config.yaml
num_hidden_layers: 15
num_attention_heads: 7
head_dim: 64
norm_place: "post"
qk_norm: false
init_std_qkv: 0.0168
lr_mult_o: 2.0
beta1: 0.9
lr_head: 0.00553
schedule: "wsd"
batch_tokens: [65536, 131072, 196608]
doc_mask: false
MLP neurons of a small language model. Each row is named by its layer, matrix (down: output weights) and neuron, and shows model dimensions 128-255. Each number is 200 + 30 x the weight over its row's rms, rounded and kept within 0 to 999.
After each neuron's rows, "fires before" lists the tokens most often just after its 100 highest values on Wikipedia text that the model never trained on.

L8.down1776,172,173,200,173,230,200,197,178,182,214,220,206,202,233,180,215,216,205,223,202,131,195,212,201,231,179,169,184,197,220,211,248,143,240,161,215,204,170,199,205,179,229,195,188,211,217,158,203,135,173,185,252,180,157,177,241,202,196,193,190,161,169,218,234,201,198,227,201,206,186,146,184,200,172,197,231,175,227,213,165,222,204,189,191,236,254,250,175,186,176,130,210,168,266,213,164,179,199,246,166,224,189,211,187,205,175,218,121,204,186,191,196,194,176,236,197,243,161,178,253,204,171,178,215,210,223,197,197
fires before: "9", "1", "8", "0", "6", "4"

L11.down1725,221,192,208,245,173,191,192,196,214,176,235,192,227,226,231,231,150,225,220,199,207,214,240,200,200,163,198,248,130,218,207,178,211,208,199,209,169,242,125,222,165,184,161,230,187,195,195,191,203,151,140,174,296,219,227,256,187,158,204,248,275,201,154,256,150,245,201,187,150,184,183,236,250,172,235,179,236,216,257,180,251,208,222,222,167,129,116,161,114,226,189,172,234,202,229,151,185,171,180,226,177,201,200,139,200,205,169,181,192,186,200,183,239,208,173,190,200,231,159,204,260,188,161,172,196,226,206,224
fires before: " |", "9", "0", ";"

L8.down979,224,196,194,175,185,208,191,194,201,226,227,223,153,219,216,181,230,215,166,291,252,189,214,193,177,203,246,189,192,197,138,172,197,249,195,231,206,214,138,229,220,179,172,183,213,274,213,148,202,159,225,251,160,212,208,208,203,197,165,194,204,219,189,155,204,222,198,238,185,182,198,175,197,205,210,220,163,139,202,263,204,188,204,196,182,215,170,164,158,169,267,311,238,246,219,220,224,225,205,192,162,156,184,162,130,196,221,192,185,177,191,225,167,195,162,213,193,192,204,182,187,213,197,197,168,216,254,191
fires before: " ", " |\n", "2", "1", ")", "3"

L11.down1770,180,162,193,195,221,210,243,174,190,217,168,242,219,205,201,180,167,224,197,190,223,194,152,171,149,149,208,220,215,250,204,192,160,209,165,171,176,197,182,182,193,190,203,173,181,185,184,249,191,156,242,216,208,163,168,210,237,180,228,258,172,218,225,244,173,233,195,248,201,190,242,187,226,164,185,217,235,138,182,207,208,259,197,198,239,216,127,226,168,173,227,157,168,262,214,220,181,243,237,216,222,202,193,221,230,188,185,223,170,177,174,174,196,187,202,174,224,224,178,252,183,183,216,227,210,230,169,206
fires before: " ", "s"

L11.down1902,205,195,202,195,179,164,168,213,212,154,161,176,266,224,193,192,193,255,168,167,219,248,175,199,212,187,232,230,200,182,201,235,186,233,249,241,159,238,145,185,199,183,211,261,163,211,159,239,159,210,176,211,159,185,218,149,195,246,227,185,196,203,206,227,207,235,226,172,185,149,193,190,161,156,217,231,176,252,122,149,227,187,214,205,141,198,179,219,253,171,244,186,232,201,219,201,205,170,217,224,211,160,196,229,168,200,206,198,217,219,190,171,201,192,221,245,219,151,215,257,200,227,158,195,194,176,218,210
fires before: "|", " ", "|---|---|---|---", " |\n"

L11.down95,207,177,239,143,245,201,194,211,189,178,135,228,160,234,181,241,199,227,182,160,253,184,187,203,219,184,116,167,209,169,185,210,245,203,165,225,190,217,152,214,204,191,200,197,207,207,183,162,218,219,236,178,218,210,177,199,204,190,212,191,243,232,254,205,188,206,159,205,169,191,161,232,143,231,124,206,183,126,205,210,231,159,250,225,218,215,189,203,214,234,193,157,197,174,226,174,129,168,190,211,156,138,223,184,241,171,204,142,195,271,233,180,207,239,158,192,222,221,205,223,163,221,215,200,201,146,170,175
fires before: ".", ",", "0", "1", "5"

L11.down663,185,243,207,205,136,187,192,198,156,184,179,181,178,207,210,196,205,177,193,212,252,184,238,154,152,214,200,197,213,177,169,179,157,214,167,219,204,216,183,196,200,189,213,303,212,219,204,243,172,124,203,135,205,153,185,198,189,221,138,226,226,188,253,165,202,187,199,156,253,223,170,178,219,195,205,211,229,144,199,252,217,240,238,169,279,235,210,203,228,233,150,218,192,232,201,222,263,266,249,244,249,191,212,164,232,212,232,225,205,181,146,244,134,247,215,164,214,178,201,285,190,236,217,180,209,172,215,232
fires before: "9", "3", "7", "4"

L11.down1604,226,203,260,214,233,210,212,164,187,176,140,207,176,161,241,180,207,238,204,198,171,185,178,189,200,124,218,202,213,205,183,223,182,196,203,185,196,218,242,161,165,238,251,203,267,234,191,192,216,236,172,212,187,203,185,226,166,225,260,190,156,174,247,223,171,157,201,211,188,227,208,199,232,192,207,250,221,198,198,197,161,250,228,182,234,185,238,204,206,215,167,154,231,211,93,197,200,193,153,189,166,184,193,214,203,199,209,206,186,184,210,176,222,173,194,150,221,204,191,169,217,216,247,171,219,212,202,186
fires before: "1", "2", "3", "8", "4"

L8.down506,210,246,226,253,147,187,154,192,148,191,230,179,207,225,182,219,194,209,219,240,219,186,154,199,195,224,170,223,186,178,207,171,231,214,172,198,208,206,121,184,201,184,180,203,196,227,216,236,186,184,221,238,155,200,153,154,295,225,182,222,239,267,212,179,233,226,220,197,238,214,214,220,212,168,137,171,100,180,186,185,201,232,200,227,152,157,208,156,158,169,222,183,201,187,256,201,179,213,198,230,253,233,172,232,197,217,185,159,219,154,207,236,142,211,213,234,201,183,168,155,222,247,223,218,151,183,249,243
fires before: "0", "1", "9", "4", "2", "7"

L8.down1817,188,192,233,254,146,181,125,163,198,228,223,258,178,204,187,212,155,160,209,190,217,205,127,188,178,208,224,167,242,184,243,146,221,261,218,193,247,127,210,184,230,211,260,170,208,156,206,221,165,178,187,246,190,222,214,197,186,179,221,166,162,188,202,203,181,228,190,216,165,227,199,222,216,205,190,222,218,236,174,186,145,250,168,192,161,147,200,265,199,183,191,234,212,239,185,276,196,190,182,187,168,142,242,217,194,176,179,173,192,219,202,238,178,243,216,200,226,180,248,216,241,168,220,186,191,249,203,186
fires before: "-", " the", ":", " by", " a", " |"

L11.down281,178,177,156,187,175,224,202,207,196,237,229,252,229,243,210,226,172,234,247,225,222,208,155,232,182,182,197,268,213,205,211,187,224,208,218,268,216,217,169,191,205,145,182,218,196,227,218,175,240,180,170,177,223,181,261,213,188,186,201,178,237,167,162,200,165,202,149,241,229,222,209,188,180,239,164,125,228,171,250,228,181,191,190,270,176,189,216,226,230,161,146,190,177,206,251,192,234,194,188,229,204,202,236,216,252,193,199,221,170,217,219,155,218,198,151,188,198,206,212,203,177,195,181,226,193,175,186,223
fires before: " of", "===", "=="

L11.down23,213,207,179,189,274,150,209,256,192,255,229,180,214,247,197,216,158,208,249,201,131,207,198,185,198,187,213,207,203,251,121,177,169,230,227,192,211,150,166,192,181,187,155,242,233,221,201,224,184,168,206,114,198,203,227,169,180,214,180,190,196,190,185,216,199,203,227,180,179,195,163,171,231,219,234,221,230,182,232,228,190,234,258,216,213,194,227,178,241,212,159,193,165,172,230,193,168,191,213,204,200,201,207,164,166,202,254,140,236,177,226,220,185,175,193,229,212,189,243,260,201,193,192,165,227,198,154,210
fires before: "2", "0", "1"

L11.down1056,177,200,192,188,200,201,198,216,233,203,194,195,181,197,216,191,174,209,219,201,211,194,265,164,195,196,155,216,230,134,241,137,200,194,245,162,246,185,192,181,172,194,236,219,210,203,210,217,204,187,170,261,255,189,180,225,186,140,194,127,154,211,215,235,261,146,212,192,210,209,249,268,213,240,193,207,176,227,235,220,231,237,193,181,151,156,208,197,211,247,238,242,182,157,181,170,161,218,241,247,170,161,216,149,205,216,202,254,210,171,228,171,83,210,211,144,241,203,172,250,142,181,174,222,175,198,195,170
fires before: "1", "2", "0"

L11.down2014,258,219,210,205,192,209,194,218,200,208,212,222,153,225,162,232,196,190,219,202,192,179,220,198,200,156,194,229,235,178,200,212,192,170,204,179,179,249,197,175,201,144,234,210,185,235,267,224,182,221,181,192,210,216,188,155,183,189,173,203,144,168,208,264,210,185,202,231,226,208,252,219,169,212,235,171,106,267,229,223,204,185,235,157,158,195,190,162,181,180,123,241,223,172,244,157,259,222,194,210,197,253,204,222,209,203,193,201,205,237,158,164,223,207,159,198,197,221,197,167,201,209,180,248,167,232,139,197
fires before: " ", "0", " htt"

L11.down1849,260,272,231,181,202,185,252,186,159,203,150,187,260,189,235,207,196,165,181,173,233,193,170,241,207,227,199,224,159,259,237,174,184,174,197,238,214,196,211,196,189,163,220,172,197,193,225,246,142,288,208,197,262,194,197,167,122,254,247,205,235,201,231,213,234,206,186,192,224,142,211,215,190,228,205,250,191,250,208,179,202,238,256,220,176,178,201,223,203,196,216,232,204,208,209,185,224,147,223,232,159,179,267,203,233,220,214,170,213,155,230,236,229,236,220,208,186,200,193,217,176,233,199,170,174,164,174,140
fires before: "|", "|---|---|---|---"

L11.down1680,194,186,216,243,237,228,154,163,178,193,217,190,229,247,177,177,168,195,187,218,226,204,190,208,226,205,146,221,223,178,200,230,234,194,160,197,201,224,210,267,194,198,174,179,230,204,181,189,227,213,185,148,219,180,203,188,216,294,228,139,178,182,177,239,247,216,214,237,214,285,245,177,214,223,241,200,158,182,194,208,181,233,215,137,195,166,164,138,184,243,202,208,162,187,144,209,207,208,209,234,276,198,213,194,269,189,221,191,261,211,181,164,187,243,231,250,219,200,181,188,210,188,219,193,165,193,181,181
fires before: " ", " |", " and"

L8.down620,170,171,200,218,179,173,200,208,146,160,183,220,212,210,173,176,231,189,200,268,242,212,261,184,171,113,230,238,208,185,226,162,190,172,219,206,261,167,195,173,200,177,153,226,236,199,198,193,220,175,188,169,190,217,207,221,220,249,186,206,169,254,226,203,188,203,210,223,243,183,211,201,174,160,231,164,164,227,191,166,202,269,211,242,175,167,216,160,138,179,180,225,223,203,187,193,213,184,238,220,250,233,182,204,222,209,267,150,141,219,163,250,171,251,209,214,164,185,232,207,195,197,183,227,209,157,209,199
fires before: "9", "8", " |", "5", "3", "0"

L11.down2272,172,165,199,183,190,191,251,180,150,144,203,185,196,245,219,183,160,220,173,206,266,213,135,169,223,238,182,230,208,211,171,184,192,255,200,156,167,216,205,210,187,229,215,163,215,231,184,161,207,187,190,216,202,145,160,194,184,227,171,225,233,160,191,259,152,202,267,209,207,230,150,220,224,191,201,139,176,233,182,212,182,218,203,213,197,248,207,207,230,159,209,183,185,180,205,206,274,207,214,221,169,163,163,230,167,211,187,198,203,175,165,199,196,132,234,173,182,186,148,210,249,207,196,208,193,173,209,185
fires before: "1", "2", "3", "9", "8", "5"

L11.down1363,254,214,162,193,220,191,191,129,110,210,198,194,180,203,204,167,152,219,239,198,215,240,193,158,233,208,224,208,150,239,194,256,208,245,164,216,142,178,211,206,230,176,228,209,158,163,227,224,269,196,246,231,208,211,170,205,220,213,189,217,186,222,159,203,178,156,195,201,194,201,175,196,239,195,260,234,225,186,219,195,253,259,200,204,202,195,200,201,242,224,194,157,207,233,156,172,171,184,219,194,173,178,192,153,156,232,164,205,223,195,219,191,220,159,185,170,200,188,219,230,160,180,269,216,211,223,225,183
fires before: "0", "1", "2"

L11.down1614,193,255,185,177,213,207,181,229,194,239,235,208,152,177,224,192,177,220,173,173,194,218,220,183,223,158,232,177,191,167,224,232,188,203,198,250,262,168,163,148,216,221,192,253,205,220,216,162,198,150,235,155,203,175,162,163,199,192,184,143,194,172,226,195,224,241,235,213,205,244,202,208,218,184,178,232,154,154,176,213,265,200,223,184,208,188,203,198,198,129,207,213,181,195,239,210,205,216,239,229,176,185,194,158,191,206,213,189,200,180,153,206,156,204,186,205,217,195,172,158,200,214,164,162,180,163,117,217
fires before: "1", " ", "9", "8"

L11.down174,223,160,261,200,197,238,154,170,201,129,238,202,274,189,219,199,208,188,255,166,237,187,195,225,230,242,191,178,210,224,197,114,202,198,171,209,221,216,159,208,257,211,223,165,200,190,204,196,187,206,193,189,163,225,202,180,174,231,205,202,224,174,219,183,227,203,210,211,181,225,236,182,201,205,206,224,230,194,214,226,175,183,187,183,151,244,269,174,180,173,226,210,223,192,197,223,226,217,235,187,258,215,171,175,166,252,207,164,174,248,223,203,155,188,209,211,217,211,205,153,209,207,173,181,248,239,182,228
fires before: "1", "2", "3"

L11.down1228,210,204,240,185,146,191,230,234,218,174,190,210,256,190,141,252,249,223,245,139,219,200,194,181,191,220,197,212,225,209,247,185,190,223,223,140,203,253,196,209,246,228,224,218,225,262,149,152,247,222,207,156,195,249,177,191,250,223,192,191,193,240,231,234,232,174,217,160,197,184,186,221,217,262,149,177,179,214,201,182,216,183,214,147,160,213,216,174,186,229,238,223,214,201,204,247,218,258,207,209,206,227,237,194,198,185,158,234,178,228,196,138,163,226,151,188,166,196,190,205,222,201,162,270,171,184,175,192
fires before: " "

L11.down1353,173,189,201,154,210,183,201,222,180,180,142,192,226,264,207,195,176,250,244,166,179,242,240,236,222,175,180,187,206,222,225,241,150,188,265,234,176,170,195,219,124,222,194,179,201,188,132,232,199,230,223,256,191,211,156,193,181,212,244,224,194,213,214,239,152,183,223,160,217,161,192,197,186,192,179,192,148,185,180,170,202,198,213,186,217,242,167,193,214,171,133,211,199,209,175,178,176,152,184,190,286,210,221,160,223,186,185,180,187,226,297,189,207,163,219,158,220,184,209,150,169,163,163,210,163,236,268,184
fires before: " |", ".", ",", "′", "]", "9"

L11.down2092,190,228,164,213,198,132,178,156,234,211,240,216,172,186,230,216,195,229,173,219,218,176,213,162,165,213,217,188,209,225,201,184,235,213,219,182,164,178,199,170,158,261,188,185,173,204,234,222,168,182,133,189,190,192,129,149,236,217,198,228,225,202,206,251,236,216,145,185,203,267,220,167,176,158,217,212,186,149,174,240,182,224,197,163,139,236,160,232,246,225,247,195,225,234,175,180,162,251,175,229,189,208,212,177,201,215,222,193,146,167,175,196,152,199,165,215,244,245,159,224,209,193,260,222,182,226,227,236
fires before: "9", "8", "3", "5", "1", "7"

L11.down1698,180,167,175,171,194,230,173,159,182,184,203,217,153,235,197,222,183,169,210,255,204,216,123,234,231,206,158,245,181,193,227,185,206,137,205,206,194,164,216,188,140,191,237,246,249,169,198,232,159,228,195,229,159,225,173,221,238,207,221,176,214,213,162,219,185,181,275,198,240,164,258,172,249,184,227,167,140,224,166,160,203,220,142,168,210,216,202,205,196,163,198,180,198,155,166,230,244,227,197,242,240,223,213,160,173,124,242,247,208,194,217,208,207,200,214,215,179,268,154,251,253,206,169,237,174,245,206,187
fires before: " |", ",", " (", ";", " and"

L11.down1097,182,177,261,236,175,154,161,233,200,167,168,152,180,210,260,124,128,142,150,233,185,234,181,242,187,237,193,188,200,191,232,153,168,237,202,104,220,209,210,207,214,206,155,195,192,146,164,184,161,207,213,226,144,275,192,180,216,192,228,216,209,176,185,214,227,206,249,259,187,192,228,202,172,187,149,192,182,217,172,187,204,171,187,235,176,209,205,196,220,171,232,177,202,239,175,189,189,165,235,192,226,232,159,208,141,207,203,201,136,219,172,205,166,153,233,197,205,208,219,177,160,184,170,236,230,238,239,209
fires before: "1", "0", "2", " York", "9", "7"

L8.down1416,206,128,205,208,214,163,144,185,175,276,234,101,171,264,219,241,281,186,220,218,165,228,148,164,199,187,172,219,219,162,162,212,189,165,196,248,219,205,224,232,230,200,210,260,221,148,226,187,216,159,216,210,121,241,204,259,200,233,204,187,176,213,209,215,173,174,218,226,244,218,218,252,173,179,228,176,191,282,196,204,190,114,246,179,165,133,217,203,219,207,189,201,224,204,146,228,211,207,184,187,203,151,246,242,172,212,193,187,207,153,216,217,151,170,175,109,194,219,189,229,149,187,152,178,146,225,166,179
fires before: "9", "0", "7", "6", "2", "5"

L11.down1891,178,237,185,252,184,177,161,202,225,158,202,146,204,186,227,186,176,213,163,195,205,205,169,191,224,263,185,238,175,99,202,144,258,219,245,144,283,141,170,197,202,221,165,204,180,186,203,204,209,199,208,177,189,164,168,195,294,180,209,175,202,194,217,206,217,204,182,202,173,223,191,203,222,210,197,229,242,195,275,259,228,217,237,222,150,205,184,187,203,170,181,253,203,197,209,188,245,199,194,190,214,259,205,175,268,253,213,200,211,133,194,226,210,190,225,190,192,197,198,187,173,213,190,244,154,189,173,216
fires before: "1", "2", "3", "4", "6", "9"

L8.down1997,204,174,196,220,219,188,197,187,193,151,212,260,171,196,149,204,215,197,243,227,265,197,212,204,237,244,269,177,148,227,236,192,205,191,183,183,245,216,250,233,221,183,144,209,181,229,209,201,214,277,233,162,200,207,256,185,201,196,216,221,165,166,142,204,215,183,186,213,206,215,196,175,217,187,207,242,201,237,157,169,162,180,223,197,205,217,158,243,221,166,195,158,246,238,208,157,184,219,166,208,204,236,254,217,255,241,183,255,219,192,167,193,227,265,219,180,214,202,185,209,216,238,262,212,230,189,230,200
fires before: "0", ".", " Total", "4"

L8.down1247,214,210,265,217,235,248,190,203,195,190,211,209,246,168,181,184,154,236,184,143,256,167,231,225,232,212,208,224,239,193,218,208,259,173,225,237,147,180,207,264,179,155,225,228,166,275,186,208,199,200,163,218,227,185,199,163,225,226,220,195,196,166,149,227,219,220,149,192,165,189,211,223,190,195,204,174,174,223,225,204,170,223,230,140,229,244,189,156,210,233,238,135,168,168,154,167,171,229,233,217,205,180,162,166,225,219,174,253,214,198,191,191,212,212,228,158,199,230,164,188,224,182,211,194,204,182,219,160
fires before: "1", "2", "3", "8", "4"

L8.down2299,234,236,219,209,232,209,160,194,152,224,211,197,200,326,158,216,224,182,187,190,256,195,179,196,196,225,136,203,210,206,158,206,195,202,212,182,221,206,249,235,218,198,234,245,212,176,165,136,190,137,147,203,194,198,250,191,214,235,142,160,210,214,220,220,197,192,210,190,201,194,202,187,169,184,115,198,262,179,164,201,223,200,192,217,170,200,188,229,144,231,150,199,172,215,173,241,190,178,163,226,199,161,178,218,243,153,168,231,220,230,184,191,182,160,181,173,193,201,195,234,167,188,163,195,201,192,176,203
fires before: " ", "0", "2", "1", "3"

L11.down788,228,136,223,228,179,142,193,230,167,219,183,192,230,207,274,223,250,217,188,204,188,196,197,186,166,170,187,198,249,260,155,193,164,155,194,239,176,213,191,228,284,256,194,194,120,152,254,198,197,202,217,192,163,182,190,247,117,189,203,179,225,187,190,209,239,208,153,162,203,179,170,208,169,235,175,194,188,198,205,189,223,200,182,179,210,226,179,234,137,123,204,221,201,230,224,212,199,166,196,229,211,188,234,242,212,204,167,207,190,172,283,183,244,216,185,233,211,221,225,204,199,217,189,234,204,201,181,239
fires before: "|", "-", "=="

L11.down379,235,197,187,247,179,219,239,174,174,161,170,212,141,210,200,212,211,210,136,260,213,173,177,216,156,208,184,230,227,179,217,216,224,185,200,236,153,164,215,189,151,223,187,175,162,240,180,256,231,230,243,191,208,188,152,217,167,280,149,122,169,207,221,217,190,157,202,256,214,250,226,220,181,208,136,177,217,211,241,175,214,202,259,152,195,175,174,222,227,184,209,183,216,165,164,231,206,215,179,240,242,231,188,239,215,187,205,192,152,174,212,184,180,179,223,214,244,175,191,152,155,272,161,208,234,218,188,191
fires before: " "

L8.down610,246,239,218,202,173,232,155,167,160,213,197,206,161,171,148,208,229,150,256,206,209,215,228,170,220,215,233,198,267,196,243,217,184,205,257,182,224,188,192,204,221,229,158,168,173,212,234,198,196,196,158,202,197,239,179,202,193,226,149,217,183,226,204,195,183,175,161,158,212,226,205,213,219,186,255,213,210,199,191,218,193,235,187,207,176,210,156,207,214,207,246,237,176,213,210,210,196,235,191,181,236,156,201,170,211,183,230,219,211,204,227,193,232,189,201,231,210,228,216,215,162,212,233,258,219,278,124,204
fires before: "1", "2", "3", " ", "0", "6"

L8.down1277,212,209,200,142,261,139,226,202,222,218,194,165,215,232,214,243,249,170,221,183,179,187,205,253,223,231,184,173,257,188,201,190,238,164,195,269,195,228,186,203,193,137,182,155,205,151,174,210,168,142,200,235,174,181,199,214,177,213,224,203,168,216,171,179,227,201,192,160,180,174,252,216,170,246,217,142,209,226,217,180,233,249,193,199,204,284,225,235,239,192,201,162,203,185,215,223,204,218,184,168,213,191,171,222,232,197,210,200,263,171,236,194,248,190,184,169,219,190,201,198,229,175,189,220,252,180,137,151
fires before: "|", "==", "-", "===", "The", "In"

L11.down92,148,262,199,197,189,223,206,166,185,146,183,207,177,221,243,201,162,205,223,148,181,237,247,177,170,231,235,178,226,205,223,181,247,148,243,201,203,270,229,161,175,161,212,195,224,207,211,200,213,156,179,227,181,210,163,263,122,195,236,195,160,188,173,194,176,212,169,179,227,234,185,220,211,164,195,220,215,271,189,200,199,198,141,216,247,219,204,146,114,192,206,179,228,237,196,233,202,148,218,182,219,153,256,221,156,204,231,169,239,187,221,179,209,199,198,195,210,213,200,200,204,176,202,156,217,186,192,246
fires before: " ", " |", " (", "-"

L11.down1746,159,188,215,208,244,217,204,189,255,160,194,238,219,189,255,223,156,226,209,195,229,128,173,237,188,230,228,242,187,216,214,181,117,185,239,192,256,184,178,217,190,232,183,237,239,234,196,224,148,213,188,239,266,197,239,227,274,181,181,251,173,193,171,296,187,264,170,201,173,214,238,208,236,196,239,220,159,175,209,249,157,214,166,164,231,155,191,225,177,200,187,199,194,247,212,195,236,216,176,180,218,215,174,184,179,193,159,208,193,190,164,215,204,184,172,203,190,239,156,196,227,201,260,212,170,164,198,163
fires before: " |", " |\n", ".", ";"

L8.down74,220,207,215,196,214,216,233,182,168,226,222,169,216,197,232,197,173,220,221,177,163,179,175,204,208,205,202,195,178,233,205,153,119,191,231,226,274,190,196,217,193,161,210,202,228,235,184,243,237,187,143,195,163,194,189,244,166,185,200,199,167,221,220,208,219,203,208,207,195,233,217,167,209,234,193,214,173,208,178,188,252,231,123,165,208,147,212,215,194,157,136,242,205,270,150,242,209,197,181,180,189,186,248,196,234,187,209,168,217,238,210,183,185,210,158,209,232,240,291,186,192,220,216,200,188,174,194,188
fires before: "==", "===", "In", "F", "S", "He"

L8.down2268,218,152,161,175,197,151,189,187,155,194,233,135,227,246,191,214,166,210,186,203,232,180,191,224,195,228,226,200,240,205,219,225,151,216,239,206,157,240,205,232,220,237,189,183,209,209,187,172,197,168,214,250,181,180,215,203,168,208,157,233,188,153,177,202,212,213,150,187,194,173,180,236,193,217,172,218,227,212,232,141,177,183,206,230,205,194,153,147,186,184,180,217,211,215,225,257,223,172,216,154,198,195,149,208,166,228,195,206,205,223,191,180,222,243,261,164,160,199,174,164,194,236,208,197,236,207,219,164
fires before: "1", "3", "4", "2", "7"

L11.down619,151,217,175,226,230,192,224,215,188,132,164,194,199,184,154,191,211,191,185,229,168,218,228,191,188,205,192,199,185,148,247,182,238,175,229,178,180,154,203,209,220,215,211,206,212,195,180,172,251,202,155,181,183,186,152,247,207,181,175,181,216,183,184,211,208,213,198,212,207,211,232,236,179,177,209,191,180,254,200,250,200,186,239,233,165,224,206,161,220,249,191,192,167,239,208,197,204,157,222,187,273,186,250,179,189,215,237,210,215,125,164,173,235,211,215,250,205,204,210,199,210,204,202,213,254,237,219,197
fires before: "6", "7", "4", "5", "3"

L11.down871,228,187,178,192,191,159,220,191,139,188,181,247,183,195,235,223,214,231,175,193,181,232,209,213,144,219,159,246,167,196,174,146,217,116,215,149,221,148,181,199,225,245,209,214,217,167,181,193,228,222,210,178,232,173,196,209,207,196,238,212,215,144,187,211,214,187,195,258,199,187,197,233,162,145,187,238,176,204,204,171,166,155,184,201,220,171,202,233,185,137,188,232,186,171,235,196,204,176,210,187,184,150,220,205,180,194,162,203,163,161,208,226,227,200,218,231,233,223,155,172,174,174,177,311,213,217,161,236
fires before: ".", ".\n", "-", ",", ".\n\n", ".,"

L11.down1798,260,183,221,170,176,187,160,203,210,215,173,180,178,194,169,161,204,203,223,199,232,234,160,203,210,163,243,193,202,188,206,223,233,237,242,187,189,250,117,159,230,184,171,189,153,200,236,177,195,156,187,222,137,227,213,162,191,201,204,225,243,212,270,185,167,217,219,212,217,202,240,192,172,191,161,221,168,195,235,139,254,222,210,234,188,168,203,159,212,141,215,190,191,161,213,208,268,215,235,164,185,178,237,225,218,198,223,213,177,208,185,163,187,148,181,159,177,193,212,180,180,228,242,144,229,193,227,245
fires before: "2", "1", "3", "8", "4", "5"

L11.down2029,189,138,187,197,179,149,251,207,251,230,150,186,248,272,197,213,179,185,182,161,172,150,166,205,191,170,146,223,185,232,176,170,153,221,220,140,210,239,270,156,239,167,236,245,220,226,232,238,153,218,177,201,168,204,172,185,224,209,211,178,222,206,207,243,160,145,188,238,229,197,195,223,187,191,220,148,212,259,179,206,180,118,208,228,170,219,154,198,188,231,181,194,212,200,213,175,227,212,238,170,176,201,260,208,193,203,221,243,239,168,236,223,214,178,227,150,159,227,188,201,211,236,176,184,233,180,195,185
fires before: "2", "1", "0", "4", "5"

L11.down564,182,246,244,230,197,231,162,210,239,177,192,214,174,244,255,214,172,216,238,181,195,215,202,193,172,205,188,195,224,201,155,165,187,244,216,182,159,192,167,167,214,244,266,193,175,202,199,229,198,167,236,176,223,203,217,209,137,170,186,193,175,185,184,246,143,207,221,223,165,193,222,223,208,213,176,144,269,204,167,230,203,177,237,145,155,194,226,225,218,191,185,192,203,234,182,187,241,259,175,223,245,211,136,207,121,211,233,185,148,171,219,177,147,259,202,231,175,220,208,166,214,223,227,187,225,217,186,258
fires before: "1", "2", "8", " of"

L11.down239,241,187,173,189,168,205,133,187,206,150,236,268,181,156,185,168,197,208,201,224,177,238,174,254,203,214,177,181,182,189,186,218,241,222,209,197,244,211,183,229,234,234,228,170,211,167,247,220,191,226,192,184,158,213,228,227,229,294,239,201,228,257,223,232,234,246,179,231,167,194,201,163,189,223,206,211,181,223,171,233,160,193,170,189,216,214,263,211,120,171,154,170,237,206,186,232,170,221,194,213,227,180,257,148,186,225,241,213,227,238,244,199,177,204,236,200,216,190,236,212,221,224,241,206,156,244,195,243
fires before: "0", "5", "2", "1"

L11.down946,239,210,216,220,154,170,131,212,177,204,223,172,168,192,219,193,192,215,217,175,228,178,205,218,156,251,241,194,171,220,164,211,191,208,209,205,135,233,194,227,217,132,165,202,210,235,192,186,190,215,250,183,206,230,216,223,197,195,170,231,228,240,171,232,207,236,213,178,215,180,193,154,169,239,162,200,178,179,197,255,162,132,236,159,208,234,183,180,169,204,211,225,262,197,166,204,248,181,182,208,240,235,209,192,204,201,218,185,165,180,213,178,233,231,254,192,197,247,234,187,205,200,180,152,255,164,222,218
fires before: "8", "5", "6", "9", "7", "2"

L8.down533,230,238,223,183,196,169,237,200,180,170,163,169,209,229,164,181,160,233,223,201,168,209,162,145,192,168,135,184,214,201,208,222,176,161,213,198,180,252,242,194,228,213,221,221,142,198,192,150,192,243,241,222,211,293,197,229,229,168,241,174,247,190,134,207,201,201,247,222,186,197,176,191,196,202,198,153,165,198,207,207,167,186,171,192,238,227,238,178,211,224,156,136,198,204,218,174,257,178,172,214,243,156,238,224,159,184,149,171,192,188,174,209,193,218,245,186,179,202,229,231,239,209,228,153,240,177,177,185
fires before: "-", "5", "7", "4", "s"